From a checkpoint of a small transformer trained on Wikipedia: MLP 1536 GELU, 7573 steps.
MLP neurons of a small language model. Each row is named by its layer, matrix (up: input weights) and neuron, and shows model dimensions 16-111. Each number is 500 + 25 x the weight over its row's rms, rounded and kept within 0 to 999. Numbers have three digits each.
Before each neuron's rows, "fires on" lists the tokens most often at its 100 highest values on Wikipedia text that the model never trained on.

fires on: "s", "-", "/", "'", "t", "n"
L4.up1253:546474519500509438475524474537479507502505530488482479543482501472478491459472473439496550506526483521509492509449547502452541501520502537525512538507556533509524505490518508520493522502480459543503491492491505469516490493505493478476484508464487548515511508498482467478495506509548521515

fires on: "-", " \"", " as", " |"
L4.up948:511498486500482506501514506505520500503549466465529488439454549474474512478502454486475512552458543485515485448460506490486485487495509518523519485547536524492536502491530506512508477564535545507499452499537492525505459471493499500548542513536521480458468451507510527484448449515496537470

fires on: "|", "'", " ", "-", " &", " and"
L4.up183:505474505535489501450489504478486539502538497541497534510548503520481538511514501510511486487523515518493502505508525503532487498488489469513600518464498526535490506527506467505491486525528512502435447502534482495528469481510488500507490484491505472533506493471499467505522527493488460546

fires on: ",", " after", " in", " 15", " of", " between"
L4.up655:472495511540485519506500494488464461476512513503528498530464497558490527487477520502485483482478508496554520525538469536511473516488488500488509469525475463514458520451504496507525465524510474502513539482498507441499481484517490497516507473536466474501487492493503469555511468480489526542

fires on: " under", " to", " for", " of", " a", " an"
L4.up1499:505519490459496475487480463477471486540487512527471531523484519477529472500506494494487458565510516517522523494505509487467498503490510531462523452492518493508529515490513527498515508513503498530556493532509512458443491492523483527510466409483500490468477515537532534512525505507515537492

fires on: "s", "t", ",", " to", " along"
L4.up575:474521514511511497500503470532507483525493501486481497501502490553489504502499520503516520554492520482474533488502448479530483520463494468488471507461471522515496513473514518537524515472498488513497468477482517468459488516478488519457459542498514507504497524469495526519470570481500502541

fires on: "-", " and", "s", ",", " the"
L4.up622:484462522503534503483501546500494493516483498454524512469498472454463485498505467505504534546524512507452518487477519539515489538486465493504516510453530550483505482479546523494489546499474547497484495520479458446502481511511516507499469475478528532490465511508515502502502533476501512497

fires on: ",", " of", " in", " to", " by"
L4.up1522:544495471491482489476497482473513521503518496529523520512529462515511499500456498525483517540502500465478492497519465483505456510489526506501487439490495535560495527541534508460493567502512499485507515527532521524492440506511490526452517465528525535498469477457513485523486520509494548473

fires on: " |"
L4.up944:502508497502480488501518506498514536511483515489521520502525510488498498488514509467468566465478486491505475500484527457505506504490500484531544515474492499495537483510516494531495481523511533464474510480532529540522511472503505517491518533509533494480500555520528521485445467548492501498

fires on: "-", ",", " and", " |", "s"
L4.up1018:519471505480507518463526487515507480502533510519535522506574497433491499512527467518521498481492481512535503542476514471485515530503528514505503487434559460519507481496495506516498502488506479466442488517541475505552518488515500503504483531494477503417497489484513508481494479461483506489

fires on: "s", "ja", "a", "the", "-"
L4.up32:490480511514515533527497477464493518492483532439495503512479479540490502544488466535508491488520527512508536507542541541464506535494474507498492530496508544495496519462516465479500546480523490514540513533483487488510475504532483459473502487473495517524484565464516489451458508515575532548

fires on: "-", " and", "/", " &", " on", ":"
L4.up155:488498498469486508524517489463538516474514501504550508498537448519463445502580511493497499491524481504493473509488531479535471532535428523465532465478490535495502492473478529501472497547529497497477503473553483529505480498525501499533475506508498540457474527453496475521519519495506479513

fires on: " of", "ing", "ed", "s", "d", " and"
L4.up1027:498519504498512502512491532490482510475538510485522523499488515515493491491529504510469504527509550501469536469466521550503503492476495523508507466484521476501510534450516470492519504547509500527548523509527535487470472431511480458511527497497509535540548510494498518523534516464486536509

fires on: " of", "s", " to", " was", " in", " for"
L4.up996:531495501497464489510490492470523518458517515503517528507496516487500478485517520479542507502513523547506554506496517534469487446510488550462530460476538509538506493550548527490481527511497496480559481527529478501511464482517531532496491503513536520514477487516499518506559564505502521511

fires on: " in", " of", " on", " |", "born"
L4.up1091:465515466521459506504508520469460506481517507526544449539500484519511537502466482523485509574545488517520486493527523497526482490460497500461494504484514475478511499513493464466532474489497483479456528544473492465528517499476511506512523512487494518481541495471476474521513501497499512542

fires on: " |", " 2;"
L4.up192:502507533486462492512530505497503531474512504496471465508490471536506508500559515490492512479496515530522453525479517462507497545512510511519457482518474474475549484494490468539496506521455491525494564476488495516526439497495467509482500497544513524513521507531503513456511507515493502480

fires on: " |", ";"
L4.up825:467499519513481485479512526494498488503488517497552551509525477532507505505486479453493505473556494519460526504478496495481511472508504482489536522462533528487503473563517492476538462511509492471518509469562509476516489480499477504526514508458518480534496488498512513534483527498521494527

fires on: " the", " a", " also", " at", ",", " to"
L4.up209:509484512528505520486519482504494497463522482499469495466523491513475549484484542467531524585484561459509504475521481519488521486451502501512506476514518493509522503546501557550413554534477523494532530467497506487471536478478479481512484547494543460503470504503525502526480487534500512514

fires on: " the", " to", "s", " a", " from", " in"
L4.up1530:476477499495498504494462487487466519547512506488506480530515473503492498436484474442510505515497465495454483515498474512482504540493483542477451476462481576516543500472502486542484556484509516477523495498518521506515521496494482492502492545495503473457485463507514478505486566489470495477

fires on: " to", " ", " and", "\n", "/"
L4.up582:523542488505516477519499536422504490463515501473493553503522547532503493541480486472512484523521518521491514502530481499489490509529547482499513547477531477541500514530515456505531461492514467500491472529517488513505446489496459510479542513495504525465479511485439499546486531544511523533

fires on: " and", " ", "-", " with", "/"
L4.up165:489515499484511487542514497491515493511515498485493523496503496515474503491524465455496511530553512559506465530504521522501485486467499519468535480498515511489476506507538477537486536572494488478509500510557508518503426478504510472530538511491531515540463446475484495481484488491478467480